Weights of a small transformer language model: 10 heads of 32, 21M parameters.
MLP neurons of a small language model. Each row is named by its layer, matrix (gate and up: input weights; down: output weights) and neuron, and shows model dimensions 64-191. Each number is 128 + 24 x the weight over its row's rms, rounded and kept within 0 to 255. A neuron's up and down rows have the sign that makes its largest values positive.
After each neuron's rows, "fires before" lists the tokens most often just after its 100 highest values on Wikipedia text that the model never trained on. A number after a token or word is its count.

L10.gate248 [149 153  75 152 137  85 119 117 138  82 114  88 177 124  69 156 110 119 129 117 139 121 141 120 143 114 148 125 149 161 114  98 109 110 140 126 131 175 137  91 146  87 123 121  63  99 117 129 149  80 141 138 131 166 119 162 137 100 134 148 147 140  92 119 108 127 119 123 140 130 160 121 121 122 142  97 114 135 108 169 115 111  98 127 124 122  93 113 131 135 142 133  74 136 132 169  65 140 121 151 119 101 136  90 157 123 122 131 139 101 123 151 142 144 157 131 104 144 149 125 125 130 123  91  88 142  91 116]
L10.up248 [ 85 163 107 103 115 160 123 118  96 125 117 139 135 119 115 102 130 164 141 146 136 138 107 131 110 159 155 132 143  91 133 172 128 120  87 139 124  81 106  79 100 145 130 133 127 164 116 181 103 119  98 130 172 127 107 134 128  90 149 144 128 122 129 118 110 138 150  81 154 133 122  79 104 134 184 117 113 133 114 146 113 133 122 107 154 159 126 141 158 128 178 105 174 115 142 136  97 146 120 151 137 137 125  91  71  95 137 132 143  93 149 178 117 140 105 125 158 170 142 113 112 119 118 134  76 127  90  84]
L10.down248 [119 116 145 148 107 154 100  50 160  99 122 164  81 131 152 133 175  89 135 119 141 146 153 134 151 158 168 148 124 117 131 137  96  96 119 119 147 128 113 141 109  90 114 138 108 103 130 130 117 174 173 126  78  80 130  84 139 152  97 104 123 198 161 119 137 139 119 112 154 135 127 114  92  86 154 129 133 116 112 124 100 116 168 116 125 151 150 140 129 157 121 141 167 117 134 142 127 154 102 165 122 121 151 122 137 148 131 120 138 156 123 119 117 123 145 107 105 125 118 132 152 123  99 106 164 176 174 134]
fires before: "1" 25, "2" 16, "on" 4, "our" 4, "---|---|---|---|" 4

L10.gate681 [130 144 104  98 144  80 113 157 121 119 124 142 178 105 127 158  91 161 111 146 124 126 122 151 127 105 104 158 154 118 101  99  92 169 151 141 104 129 124 160 121 131 124 130 135 101 135 112 105 161 154 122 148 134 142 121 120 138 161 136 118 129 173 167 158 121 129  77  98 132 125 111 152  98 119 153 146 113 103 140 112 115 147  92  94 118 136 162 153 148 164 136 123 150 156 118 127 131  97 125 126  93 132  85 121 130 105 118 118 110 166 114  95 118 149 103 124 145  96 168  92  93 140 106 155 126 123 141]
L10.up681 [ 99 113 124 145 155 110 105 131 112 101 147 130 103 134 119 141 151 179 160  82 150 132  94  84 137 140 121  90 110 157  97 150 141 137 146 122 145  87 138 138 131 169 112 152 102 125 143 111  93 141 128 136 140 126 130 155 142 158 138 154 148  86 139 120 121 168 142 126 141 101 133 126 128 123 119 153  96 115 172 151 146  80 150 143 164 114 136  77 126 132  80 175 154 110 116 109 190 141 135 105 101 137 108 102 142 111 120 108 118 152 146 132 111 131  98 105 124 131  85 143 137 172 148 128 120 112 156  87]
L10.down681 [129 137 124 143 137  80 123 125 140 163 189 137  50 131 190 170  99 107 112 109  91 130 146 160 156 125 142 138 160 116 153 136 105 146 128 137 118 107 154 108 108 117  99 160 112 125 152 109 124 124 147 134 137 141 130 108 119 124 126  84 104 115 126 129 138 122 134 105 138 154 114 129 146 111 102  92 133 128 156 148 129 145  80 157  97 115 132 163 129 165 116 118 100 147 121 153  83 122 151 117 174 146 161 103 139 130 137 113 136  92  85 106 136 142 161 130 165 154 129 100 155  51 151 155 176 115 107 127]
fires before: "==" 18, "," 15, "." 14, " ===" 7, " and" 7, "===" 7

L10.gate321 [118 134 107 152 114 165 113 102 144 145 108 139 165 157 149 109 141 145 135 105 142 130 136 134 124 128 133 104 112  88  86 175 157 178  88  95 138 139 129 168 168 155 115 133 114 135 132  89 140 152 152  65 186 121  98 140 110 121 141 157 120 161 107 154 118 119 103 123 152 140 106  96  93 145  95 133 219  91 134  94 122  87 120 106  93 105 156  74 116 118  81 107 102 144 119 123 171 141 129 114 128 113 134 158 132 151  78 111 118 125 141 151  53 126 134 126 142 113  83 113 112 142 140 129 150 107 124 106]
L10.up321 [133 152 107 149 126 125 121 123 153  82 135 156 189 126 119  92 168 101  98 136 132 136 177 138 107 125 109 145  97 128 124 143 147 133 131 134 165 117 132 125 115 139 123 126 150 171 149 125 168 148 121 126 135 103 120 132 126 109 149 117  81 148 116 170  97 151 156  60 152 113 104 109 100 116 121 111 133 131 133 113 176 111  93  89 100 117 132  93 155 115 105 120  98 123 134  95 181 149 115 119 146  89 108  98 114 154 149 113  82  94 121 129  69 129 148 107 152  87 167 131 130 120 164 133 109 110 127 124]
L10.down321 [164 113 113 113 143 123 116 138 139 102 152 116 101 167  78 128 135 170 126 149 123 123 103 159 149 168 130 156 165 141 152 156 142 106 119 117  87 121 144 146 134 140 104 175 134 102 155 112 121 129 144 139 121 121  98 163 137 147  88 136 118 154  85 163 110 149 114 150 163 147 141 127  85 133 133 130 133 176 165 115 135 120 138 105 133 117 109 101 115 160 154 128 138 112  95  82 180 135 106 121 129 126  77 140 156 101  97 150 100 125 105 142  87 125 140 115 153 114  98 177  98 116 142 109 151 122 116 110]
fires before: "5" 32, "4" 30, "6" 13, "3" 12

L8.gate188 [ 79 181 125 153 163 143 145 123  82  97 115 145 169 112 114 142 138  84 146 140 120 115 128  91 136 146 150 126 101 152 130 112 129 124 112 192 170 132 158 133 102 134 122 157 117 193 143 120 108 132  98 132 120 145 107 119 106 115  67 134  73 120 129 134 157 141 140  85 127 116 137 131 124 111 118 117 109 110 122 125 140 132  83 146 164 147 135 104 139 131 145 131  81 118 147 120 106 130 147 172 157 113 127 117 153 117 117 198 112 133 102  95  86 166 140 124 113 115 134 111 119 121 139 109 127 143 109 129]
L8.up188 [ 82 132  97 119 173 117 125 144 146 144 122 143 146 117  89 129 152 138 141 103 142  97 111 155 128 130 122 132  91 103 147 148 153 113 131 105 154 117 116 111 118 140 142 132 110 122 121 120 151  96 136 142 116 124 133 131 119 122 118 172 119 140 149 115 147 153 137  92  90 124 126 110 131 102 104 107 136 126 137 144 105 138 141 165 145  90 135 148  90 147 163 110 124  56 134 133 109 135 119 117 130 119 125 119  83 108  87 136 148  95 178  90 189 171 132 155 123 144 163  89 129 148 129 124 178  81 104 103]
L8.down188 [100 167 136 151 130 109 140 147 119 121 127 134  92 123 129 121 186 149 103 140 130 140  96  82 130 117 123 137 143 101  92 133 146 123 117 189 163 120 144 103  87 155 139 185 146 151  95 118 148 145  80 128 146  96  97 144 147 121 101 133  59 129 127 114 113 154 120  90 124 150 132 141  93 114 137 129  98  83 121 127 140 138 125 131 136 130 125 135 121  96 133 151 125  87 115 130 162 100 121 161 111 102 139  97 138 127 141 170 111  94 103 115  65 141 125 106 106 105  93 116 106 109 154 114 142 127 125  98]
fires before: "1" 48, "2" 46

L10.gate311 [103 125  98  90 122 113 114 138 103 155 149 141 135 136  94 195 150 153  99  97 130  97 125  89 104 116 111  95 118 111 108  91 122  87  95 101  98 100 133 144 132 144 110 129 125  90 115 117 164 105 132  92 157 169 123 152 170 143 120  72 145 100 163 135 108 128 113 114 166 162 123 106 120 149 124 139 118 179 143 114  86 126 135 119 101  97 163 138 146 139  97 120 161 151 148 104 142 145 121  98 103 116 114 141 125 113 135 144 166 133 141  92 147 142 159 126 164 131 119 176  85 111 147 114 127 148 133 134]
L10.up311 [110 115 129 130 121 104 157 126 156  79 127 138 113 126 141 126 139 132  97 135 129 159 146 121 169  96 157 121 159 168 102 134 137 134 135 128 129 111 128 118  87 131 103 129 139 105 151 118 161 177 109 147 136 138 175 144 109 149 112 136 127 146 101 122 145 148 124 168 107  96 146 117 108 148  90 154 118  96 156  85 126 124  90 126 105  98 168  98 115 168 115 139 164 135 150 117 122 120 157 155  72 105 117 141 112 135 112 150 118 105 121 156  84 157 141 125 113 135 150 149 114 153 122 127  94 124 138  90]
L10.down311 [124 134 139 104 117 115 104 125 132  92 132 106 123 132 116 121 129 116 132 131 121 115 104 179 135 129 170 163 132  93 124 144 161 119 156 142 121  83 102 123 126 123 139 162 130 161 135 117 125 118 117  81 127 111 127  70 126 109 111 178  89 106 108 163  98 155 140 113 139 120 149  83 120 119 111  58  93 139 106  94 130 118 144 145 123 123 136 108 139 107 144 114  85 178 115 117 138 138 122 127 159 152 158 102 123 176 142 130 109  98  53 143 112 140 152 139 184  85  94 123 150 110 136 130 189 155  91 136]
fires before: "\n" 49, "." 18, "," 16, " and" 5

L9.gate288 [ 82 118 100 106 154 103  83 136 117 126 104  99 146 120 149 147 123 126  93 137 123 141 127 110 124 115 176 114 150 174  93 114 140 102 131 133 102 157 148 164 169 111 151  95 129 126 128 161 114 138 183 120 103 155 117 100 165  97 124  88 182 116  97 135 125 104 138 121 128  94 151 107  90 138 102 128 137 150 155 120 124 143 137 175  68 119 126 101 149 114 112 153 140 114 117 168 115 113 142 140 137 110 108  96 110 121 136 155  61 127 111 108 168 149  85 113 107 132 156 135 128 120 166 127 119 126 147 128]
L9.up288 [143 126 139  70 147 113 137 164 165 111 125 154 130  98 117  99 139 122  73 149 139 150 146 160 163 141 133 142 127 183 115 128 133 130  89 114  80  81 171  98  99  99 140 137 151 109 151 107 128 142 115 111 125 153 143 108 129  92 147  63 105  97 108 146 106 151 111 121 117 118 114 138  76 140 105 161  72 125 154 148 117 118 121 112 129 143 150 146 150 153 130 107 131 121 109 133 152 120 144 126 128 107 129 115 156 130 120 113 103 124 108 118  55 116 112  88 138 145 105 162 125 131 115  81 121 115 137 107]
L9.down288 [129 167 141 133  81  98 121 123  91 115  99  94  96 151 150 130 143 110 170 121 128 101 137 151 130  81 123 134 109 124 117  92  96 158 153 115 122 128  82 102 121 139 142 119 142 173  73 110 102 106 146 138 124 139  99 132 127 148  89 161  87  85 166  83 106 113 104 182 139 116 109 146  99 121 141  93 116 138 138 120 143 139 127 115 121 127 113 104 149 137 147 126 150 148 147 123 140 170 143  77 123 203 110 146  83 158 146 141 144 115 108 156 129 159 145 141  88 105  92 143 112 164 152  91 115 168 140 100]
fires before: "," 33, "." 17, " |" 6, " and" 5

L8.gate349 [143  98  82 168 120 157  89 158 175 111 154 108 130 146 155 112 135 143 114 135 153 133 132  88 107 139  85 147 125 139 116 135 106 144 104  98 103  78 102  98 100 154 136 130 121 147 124 104 152 141 126 143 132  79 129 101 136 121 113 140 154 118 149 137 123 116 118 119  92 117  98 150 133 141 105 130 121 121 101 110 118 162 125 112 151  89 123 146 158 166 164  99 116 155  97 114  98 113 107 144 127 116  99 119 114  89 155 142 147 112  83 159 102 116 112 127 150 124 105 125 122 122 119  95 142  92 156 137]
L8.up349 [137 117 108 128 146 159  98 152 159 146 113  99 125 126 150 160 103 122 133 123 127 123 148 114 110 166  91 137 137 170 123 132 119 122 101 108 152 173 120  95 126 151 105 105 126 142 133  70 131 132 146 118 129  91 131 120 156 136 114 119 140 113 113 149 124 115 133 169 143 144  89 128 126  95 105 127 127 126  60 117  87 111 116 115 148 121 112 135 148 150 169 126 118 144 120 116  89 150  89 148  65  99 121 155 154 127 142 129  93 127 127  77 130 118  95 142 148 118 113 128  99 131 101 150 109 142 175 130]
L8.down349 [147  97 111 135 162 122 128 115 111  99 133 139 112 128  78 131 159 149 130 163 148 146 138 114 157  87 107 146 174 140 161 142 159 174 151 167 176 154 131 136 129 117 150 124  75 124  91 146  93 127  93 114 135 154 127 121  84 136 137 160 151  88 136 169 171 111 150 138  95  92 128 139 152 112 104 143 125 105 139 120 112 126 127 103  48 109 138 120 121 152 129 116 143 157 143 142 119 174 160  96 156 207 131 130 126 145 130 140 140 137 119 148 129 148 121 135 120 152 148 143 123 140 139 109 126 123 116 139]
fires before: "," 23, "." 18, ")" 12, " to" 10, "\n" 10, " by" 8

L10.gate804 [141 142 145 121 190 110 131  76 142 165 155 130 116 169 154 132 146 134 111  89 135  88 102 149 120 127 145 139 140 135 116 116 128 168 163  60 131 110 124 146 126 167 169 134 137 113 153 154 107 114 140 124 133 172  63 120 153 120 115 119 139 106 133  86  94 137 151  89 128 119 149 136 109 114 205 132 139 143 107 111 110 110 102 125 108 119 134  91 111 149 146 131 156 131 122 125 130 151 105 146 128 117 123 157 123 147 161 157 134 122  95 165 137 124 121 114 166 130 145 139 107 146 106 132 119  91 135  98]
L10.up804 [ 97 126 127  63 161 116 100 137 138 113 141 125 143 142 137 130 149 117 108 132  94 127 114 141  95 135 158 142  52  81 171 105 102 161 176 138 162 163 145 106 143 126 158 139 103 125 121 155 132 120 162 148 125 166 132 110 130 109 103 131 121  81 128 135 111 123 151 122 111 137 135 148 133 113 104 190 177 163  79 107 130 169 148 126 123 105 154 190 143 130 168 168 152 151 156 128 119 170 121 102 133  99 153 104 135 121 124 151  74 130 158 103 159 168  97 115 109 155 149 129 181 140 117 154 123 155 141 137]
L10.down804 [150 112 136 148 134 142 150  67 148 149 166  98 138 137 139 172 113 111 158  84  86 158  51 158 143 135  88  96 153 139 143 116 138  92 129 138 127 104 139 141 161  85 152  79 109 132 119  87 138 133 130 131 126 119  87 123 132 164 140 131 140 176 142 108 133 121 106  78 104 117 118  92 131 129 184 132 133 126 124 149 147 138 109 144 147 146 119 107 107 101 143 100 129 124 131  76 133 139 112 132 121 129 125 160 113  99 105  96 114 130 135  98 154 110 150 149 102 142 175 165 136 121 196 118 119 122 108 112]
fires before: "8" 30, "9" 26, "7" 20, "6" 6

L10.gate231 [156 143 118 149 132 112  93  82 108 143 176 179 120 105 143 134 159  61  90 135 141 124 105 149  72 121 114 130 126  96  87 117 132 143 149 128 139 103 105 139 123 117 152 151 168  87 113 167 118 122 115 145 138 119 115  92 186 126 140 141 115 131 120 131 211 134  77 159  65 132 118 134 106 111 126 139 127 131 151  88 104 132 145 102 153 128 119 112 155 131  98 154 112 156 128 135 139 129 156 131  95 116 116 131 120 141 139 112 127 116 125 151 134  99 128 143 146 119 126 111 137 126 149  96 115 124 101 138]
L10.up231 [119 109 139 104 157 120 131  55 136  93 124 149 121 155 142 125 155 116 118 171 146 100 111 121 114  70 118  96 134 112  79 140 138  83 137 151 141 108 109 137 133 150 149 120 100 141 177 142 156 110 148 120 133 132 143  80 179 147 130 136 101  92 138 136 146 152  94 162 152 131 150 100 137 132 130 155 111 139 116 111 124 117 142 141  99 137 133 108 202 131 121 130 139 168  91 125 146 104 117 101  35 162 129 120 117 160 145 143 116 129 125 127 119 105 164 122 154 104 100 151 134 118 126 124 146 159 134 111]
L10.down231 [111 116 124 189 124 144  83  97 128 125 113 143 155 130 147 127 121 115 111 164 101 123  98 129 100 105 133 118 105  91 100 106 116 143 150  94 130 106  68 119 150 131 139 113 105 104 126 138 136  77 111 130 108 135 138 111 149 143 106  86 114 167 112 113 141 113 169 100 134  92  50 141 131 135 137 130 128 111 125  91 156 113 128  80  86 147 193 143 110 129 138 120 138  85 124 112  93 127 135 130 119  76 142 102  69 126 126 134 119 149 161 121 103 151 136 142 129 123 104 136 138 110 136 160  95 143 134 157]
fires before: ")" 88, ")," 7

L6.gate286 [116 109 126 151 143 127 135  87 118 119  61 141 111 119 126  99 116 144 133 154 123 140 121 134 139 129 120 114  97 145  89 124 140  94 113 139 160 162 126  88 140 144 146 136  91 101 131 145 142 110  99 129 160 110 104  84 140 144 150  70 141 138 124 131 129 101 129  92 157 151 144 125 118 104 180 185 134 128 175 163 119 181 150 136 150 115 134  77 114 145 123 177 143 104 143 110 112 112  94 132 116 155 127 176 121 133 166 152 125 122 153 160 169 120 143 146 102 112 130  89 120 159 157 134  71 151 128 147]
L6.up286 [154 131 126 153 135 156 118 120 128 125 166 116 142 162 130 122 102 161 139 158 123 119 109 154 125 116  83 128 154  96  78 158 131 146 111 122 163 138 121 160 125 116 160 175  72 102 151 117 151 112 142 146 185  98 148 129 182 129 173  95 142 154 128 103 115  93 102  98 115 120 147 122 163 128 121 114 131 100  82 145 132  95 109 114 154 108 125 120 152 131 148 181 152 146 176 112 141 147  88 118 114 126 146 135 175 164 152  84 103  84 145 118 115 116 107 151 132 141 167 106 107 114 166 165 127 154  93 119]
L6.down286 [140 123 116 170 158 143 112 177 142 147 137 169 107 105 128 156 118  88 138 138 143 130 111 154 137 124 144 134 103  92 116 142 141 131 144 127  98 127 191 144 124 210 134 120 156 138 116 137  74 144 139 163 134  96  99  86  88 139 151 152 111 144 134  68 129 141 148 149  98 173 134 140 122 115 122 128 129  84 149 101  99 136 147 138 146 110 128 178 142 152 171 115 130 121 126 176 117  73 134 118 147 148 168  88 135 159 144 110 153 169 139  95 138 127 106 117 111 135 114  97 107 148 136  80 166 156 181 148]
fires before: " |" 24, "5" 9, "7" 9, ")" 8, " (" 7, "2" 6

L10.gate676 [ 69 142 101  64 113 110 114  86 122  97 119 165 124 102  99 107 156 110 138 135 149 126 124 104 148 108 114 127 133  95  94 127 148 160 126 156 137 124 120 133 158 139 100 175 129  83 126 173 124 121 113 124 107 155 131 159 126 121  89 139 115 196 158 115 154 112 107  95 131 131 103 140 132  99 145 129 153 112 154 158 130  94  93 126 118 100 154 111 101  94 113 183 136 118 130 122 110 124 135 162 149 118 119 111 133 146 148 137 116 104 153 179 160 142 125 136  98 122 150 155 130 127 173 115 145 132 132 134]
L10.up676 [138 151 168 143  95 152  98 110 129  83 127 125 145 128 166 155 161 183 155 125 155 144 102 136 109 103 155 109  94 120 113 149 155  97 117 145 147 152  76 123 114 137 134 117 164 130 161 172 132 134 114 172 123 170 117 176 125  92 121 108 149 135 112 172 114  97  89 113 115 129 124 117 146  83 191 101 118 177 136 136 113 109 150 107 133  92 127 112 148 142 151 138 144 155 144 128 123 130 158 102 179 110 145 145 163 100 172 140 162  88 134 154 124 150 157 136 125 167 100 110  90 115 168 102  89 119 151 115]
L10.down676 [125 105 156 142 145 133 144 150 116 217 135 152 108  98 180 127  96 113 174 142  93 136  98 123 122 135 109 128 113 157  89 134 142 105 132 127 134 138 133  93 137 151 117 118 157 120 113 119 108 135 147 165 113 129 127 101 161 123 142 142 142 144  95 143 107 134 114 179 135 172 145 167 112 115 138 160 138 132 121 124  99 104 146 158 124 153 121 119 135 165 128 117 102 115  91 131  75 154 106 117 124 163 130 145 163 156 127 144 123 123 132 109  99 107  99 150 151 143 135 112 142 142 105 154 114 122 144 123]
fires before: " |" 31, "1" 23, "2" 17, ":" 6, "3" 5

L8.gate611 [160 133  90 164  94 158 150 131 130 131 148 122  90 146 159 129 132 154 112 123 146 110 129 125 122 128 114 121 153 119 116 124 140 154 131  97 145 142 100 124 175 161 133 178 130  67 129 137  95  92 101 180 118 113 171 124 179 148 156 143 119 106  86 130 105 121 106 139 139 113 132 138 122 119 147 127 163 125  91 120  85 151 171 132 147 129 126 134  70 116 162 142  84 158 116 145  99 111  96 100 101 162 128 128 122 158  90 135 104 127 132 127  96 103 133 129 136 133 149 128 133 150 120 143 126 116 179 152]
L8.up611 [170  97 159  72 113 112 104 113 131 146 122  74  70 137 146 142 136 164  93 181 123 122 139 166 107 156 115 145 126 125  70 137 137 121 153 136 126 147 115 136 148 108 115 125 126  74 119 149 175 150  94 166 132 108 133 168 134  98 174 137 124 102 107 103 115 108 129 101 167 154  86 147 111 130 120 149 145 151 148 143  96 162 137 118 141 128 149 129 147 147 137 159  95 149 142 124 115  85 117 113  46 130 120 135 153 169 133 133 117 171 126 132 125 135 137 111 186 149 145 127 129 117 122 152 127 154 152 152]
L8.down611 [ 82 136 106 119 112 119 141 152 148 104  95 152 132 125 202 163 136 125 124 132 164  93 129 106 139  80 112 117 110 115 145 130 138  87 122 177 127 116 128 144 164 125 141 108  65 136 163 147 163 136 143 137 119 127 116 124  81 124 111 127 164 165 143  93 167 114 131 148 147 142 108 145 127 119 137 122 118 116 110 113 122  84  84 159 128 102 134 149  96 143 160 100 118 169  99  84 160 134 107 174 151 109 141 101 146 132 102 131 116  81 164 113 126 170 189 132  96 135 140 100 104 138 157 181 128 123 105 116]
fires before: " |" 36, "." 13, ")" 9, "6" 7, "7" 5

L10.gate367 [148 168 132 107 160  80 141 103 133 125 140 127 153 122 105  88  99 111  99 141 129 100 149 111 114 119  65 162 133 119 107 132 134 107 113 109 149 164 140 101 121 117 124 111 121  87 135  88  96 110  96 152 121 160 140 115 133  79 103 139 134 149 119  95 124 123 122 152  99 155 144  81 100 134 128 137 116 134 155 131 141 149 106 165 135 121 141 132 111 126 132 143 145  92 126 137 100 128 131 144 154 157 122 189 146 123 127 102 132 141 162 149 132  74 116 113  69  98  94 130 161 136 100 108 150 128 126 102]
L10.up367 [110 143 162 102 113 116 110 127 148 131 133 106 114 132  67 119 138 140 113 149 156 134 146 113 130 127 169  98 128 115 145 141 103 160 124 117 117  94 127 124 127 118 189 112 114 118 127 123 148 139 148 120  98 127 159  89 145 128  85 136 175 120 140 129 127 142 123 166 155 121 174 118 145 128 110 116 168 149  92 135  35 132 100 112 135 117  96  97 111 135  92 136 129  83 128 169 134 147 122 136 156 148  90 155 140 108 104 142 154 112 141 149 133 140 140 150 129 119  90 130 123 121 129 103 148 119 100  97]
L10.down367 [138 124 124 155 112 172 130 156  99 127 109 145 133 110 142 153 150 138  77  95 154 110 107 164 107  91 154 137 113 139 130 135 161 122 109 143 146 147 138 136 148 142 108 131 165  98 129 120 128 134 109 168 127 150 150 136 149 108 129 132  93 115 125 132 117 116 155 169 106 125 152 125 144 110 139 133 123 113 154 154 132 165 138 142 152 185 157 131  85 142 140 107  99 157 126 153 128 102 120 110  70 110 141 134 122 125  82 149 129 158 100 100 105 107  97 148 122 155 145 128 123  85  88 116 140 104 152 145]
fires before: "," 82, " the" 8

L10.gate672 [129 131 118 124 157 153 128  97  97 151 123 147 118 149 106 127 125 125 157 166 137 123 124 129 110 127 179 146 168 161 124 113 148 108  99 101 148 111 133 124 121 117 114 166 153  96 119 119 115 162 116  85 163 118 136 156 120 116 144 159 122 142 150 147 104  93 123 109 139 137  85 140 109 124 120 141 129 121 122 122 183 131 105 160  98  72 162 109 169 109 172 150 164  95 160 131 110 129 102 145 161 187 104 111 133 127 129  99 124  90 107 105 144 140 187 112 140 153 139 126  95 100 163 173 149 108 125  97]
L10.up672 [153 111 140 117 161 103 105 120 150 125 120 143 144 156 181 144 145 117 131 104 150 153 124 139 136 110 132 113 103 167  89 107  73  88 161 156 142 150 144 118 131 104 103 128 121 145 146  76 141 143 156 140 130 134 143 156 115 134 117 109 131 121 132 190 132  96 128 146 150 121 165 136 125 155 179 142 144 108  93  97 131 144 114 169 113  69 150  91 159 126 151 126 146 142 125 132 135 157 117 113 106 131  80 125 143 127 111 118 134 120 136 101 127 112 162 121 164 153 153 177 125 119 175 132 127 169 118 114]
L10.down672 [130 131  75 138 156 143 127 148 120 167 192 146 138 111  96 111 125 128 126 148  87 157 134 115 109 110 170 118 117 186 115  96 174  89 137 135 110  95  99 165 110 148 156 143 131 147  99 121 127 161 118 110 144 137 115 141  96 131 133 165 104 156 113 133 141 153 186  84 121 125 105 150 137 128 160 140 122 143 162 132 155 108 125 114  82  94 147 130 155  86 121 149 125 130 148 116  95 139 139 127 142 200 128 132 153 161 140 136 143 145  66 135 124 114  87 131 153 118 139 114  96  86 130 157 137 148 115 127]
fires before: "\n" 43, " and" 17, " |" 8, " the" 6

L3.gate222 [146 143 127 145  93 137 157 172 161 103  98 154 147 138 120 149 118 126  86 178 183 138 154 139 133  97 159 133 116 117 101 111 155 120 119 125 139 129 121 124 100 145 120 139 116 133 115 138 115 139 126 100 102 186  96 110 138 139 104 145 119 122 128 136 124 111  79  99 144 150 117 168 119 104 107 137 128 113 133 139  75 131 122 158 114  96 134 130 137 148 121 143 133  83 163 145 111 121 137  78 155 132 109 133  80 110 123 154 119 135  99  77 153 112 151 146 161 161 161 144  71 125 132 151 168  66 124 152]
L3.up222 [145 138 124 150  80 109 143 138 128 110 105 133 154 109 101 148 127 110  69 155 160 155 126 133 151 123 142 139 104 118  86 120 135 116 134 112 133 105 121 127  78 118 141 145 156 145 114 152 154 134 153 127 124 177  98 123 146 133 107 114 128 126 151 120 147  99  69  99 149 160  84 159 112 101 126 113 130 105 133 163  98 142 136 139 122  82 126 139 147 168 137 150 123  93 167 131 100 135 156  94 147 118 125 131  67 103 132 163 135 142 124  71 179 126 175 139 136 165 164 159  83 119 155 145 148  63 135 127]
L3.down222 [125 131 154 122 132 118 106 145 109 170  79 118 173 116  85 101 143 119 124  96 164 107 114 160 133 132 139 152  90 140 133 104 119 129 121 144 111 129 107 116  87 139 134 159 136 165  86 132 117 129 129 141 106 146  73 136 126 120 134 127 138 116 145 155 127 136  97 148 109 106 161 143 138  97  99 143 115 163 149 138 104 128 160 138  81  91 134 133 171 224 109 119 154 144 137  91 111 124  94 101 153 170 139 125 109 129 118 158 129 102 133 106 104 110 112 129 132 103 125 151 107 112 102 148 168 136 147 146]
fires before: " |" 27, "." 12, "n" 10, " (" 9, " " 8, " and" 4

L8.gate161 [132 127 110 108 129 118 143 138 133 122  91 196 149 125 146 154 125 111  92 127 118 105 160  90 134 123 134 129 141 115 105 129 136  85 123 122 147 133 160 120 106 138  94 169 109 116 117 108 176 132  96 181 135 176 116 138 125 133 158  77 108 103 158 165 142 121 102 165  98 138 122  99 126 131 149 152 110 158 130 202 123 130 139 132 102 125 176 173 121 117  96 113 157 142 153 143 158 122 135 103 116  93  79 108 134 141 142 122 131 176 110 111 160 133 172  94 129 162  80 107 125 112  49 123 129 155 149 143]
L8.up161 [ 94 119 116 119  93 118  83 113 145  94 143 113 146 117  94 149 119 135 140 111 149 116 147 144 162 139 169 104 128 149 108 103  82 122  88 175 141 177  81 195 126 111  83 157 149 168 158 175 143 134 154 126 111 131 119 137 102 148 173 136 165  76 103 173 132 110 103 134 115 143 102 126 137 131 120 146 150 109 116 109 137 103 122 121  80 149 108  97 124 113 110 100 105 146 145 149 108 146 136 126 109 120 141 134 160 125 112 108 122 136 122 100 118 162 102  90 122 116 147 148 129 117 109 144 208 141 113 123]
L8.down161 [106 119 159 147 142  56 163 124 163 155 157 180 160 133 137 138 144 131 111 155 104 113  88 112 129  61 117 154 133 101 123 145 152 122 117 142 119 105 151  78 149  92 124 109 133 115  76 123 122 110 175 114  64 168 143 116 146 125 124  89 168 135 139 153  84 144 153 112 131 160 134 110 136 126 135 165 126 164 182 143 111 166 170 115  87 133 143 158 155 160 149 157 156 125 134  82 139  94 134 158  76 112 130 135 129 112 180  90 126 145 152 161 141 114 130 121 145  91 150 137 119 121 175  94 138 125 146 138]
fires before: " |" 33, "." 13, "," 11, " (" 7, " " 5

L9.gate156 [113 139 127  70 149 118 119 123 161 143 114 136 108 134 124 150 122 146 153 125 144 114 108 135 115 112 104  96 202 156 129 129 113 144 126 161 116 124 140 134  85 139 149 116 165  77 131  56 124 151 125 167  78 124 110 128 123 102 148 131 137 113 136 110 124 132 105 128 130 142 168  85 132 152 104 157 135 119 144 127  95 132 131 109 131 147 126 117 160 140 138 119 115 101 102 171 155 138 149 170 111 150 118 116 152  76  80 123 105  95 153 130 107 148 146 119 105 109 120 146 161 117 121 148 162 130  74 125]
L9.up156 [132 103 115  86  76  74 131  86 115 152 142 148 106 135  74 148 114 142 145 124 178 131 155  90 140 120 122  89 118 119 114 122 140 111 122 146 152 101 158 127 126  95 155 142 106  39 130 134 137 131 142 133 113 130 140 113 114 117 127 106 133  98 117 120 106 113 113 127 157 129 192 155 136 157 121 123 167 124 139 107 114 138  88 142 138 102 120 159  87 108 135 130 102  81  80 129 109  95 139 117 137 148 111 116 130  78  91 113 140 133 155 136 134 106 153 140 143 113 105 127 155 112 122 136 172 167 102 136]
L9.down156 [102 148 123  95 123 135 146 117 122 144  73 150 139 110 109  99 127 125 119 120 115 135 142 120 140  65 155 107 123 121 106 131 152  92 108 104 125 137 123 147 121 155 118 155 182 102 102 117  97 150 108 168 108 124 142 170 175  98 115 110 151 105 141 130  90 147 183 171 145 113 164 152 109 111 125 121 121  68 111 153 154 176 118 122 166 146 143 100 115 162 135 124 111  87 133 156 113 103 126 158 114 116 130 149 136  80 102 118 134 197 145 142 136 119 134 160 125 133 116 143 115  79 130 109 128 142 128 150]
fires before: "," 36, " he" 13, " the" 10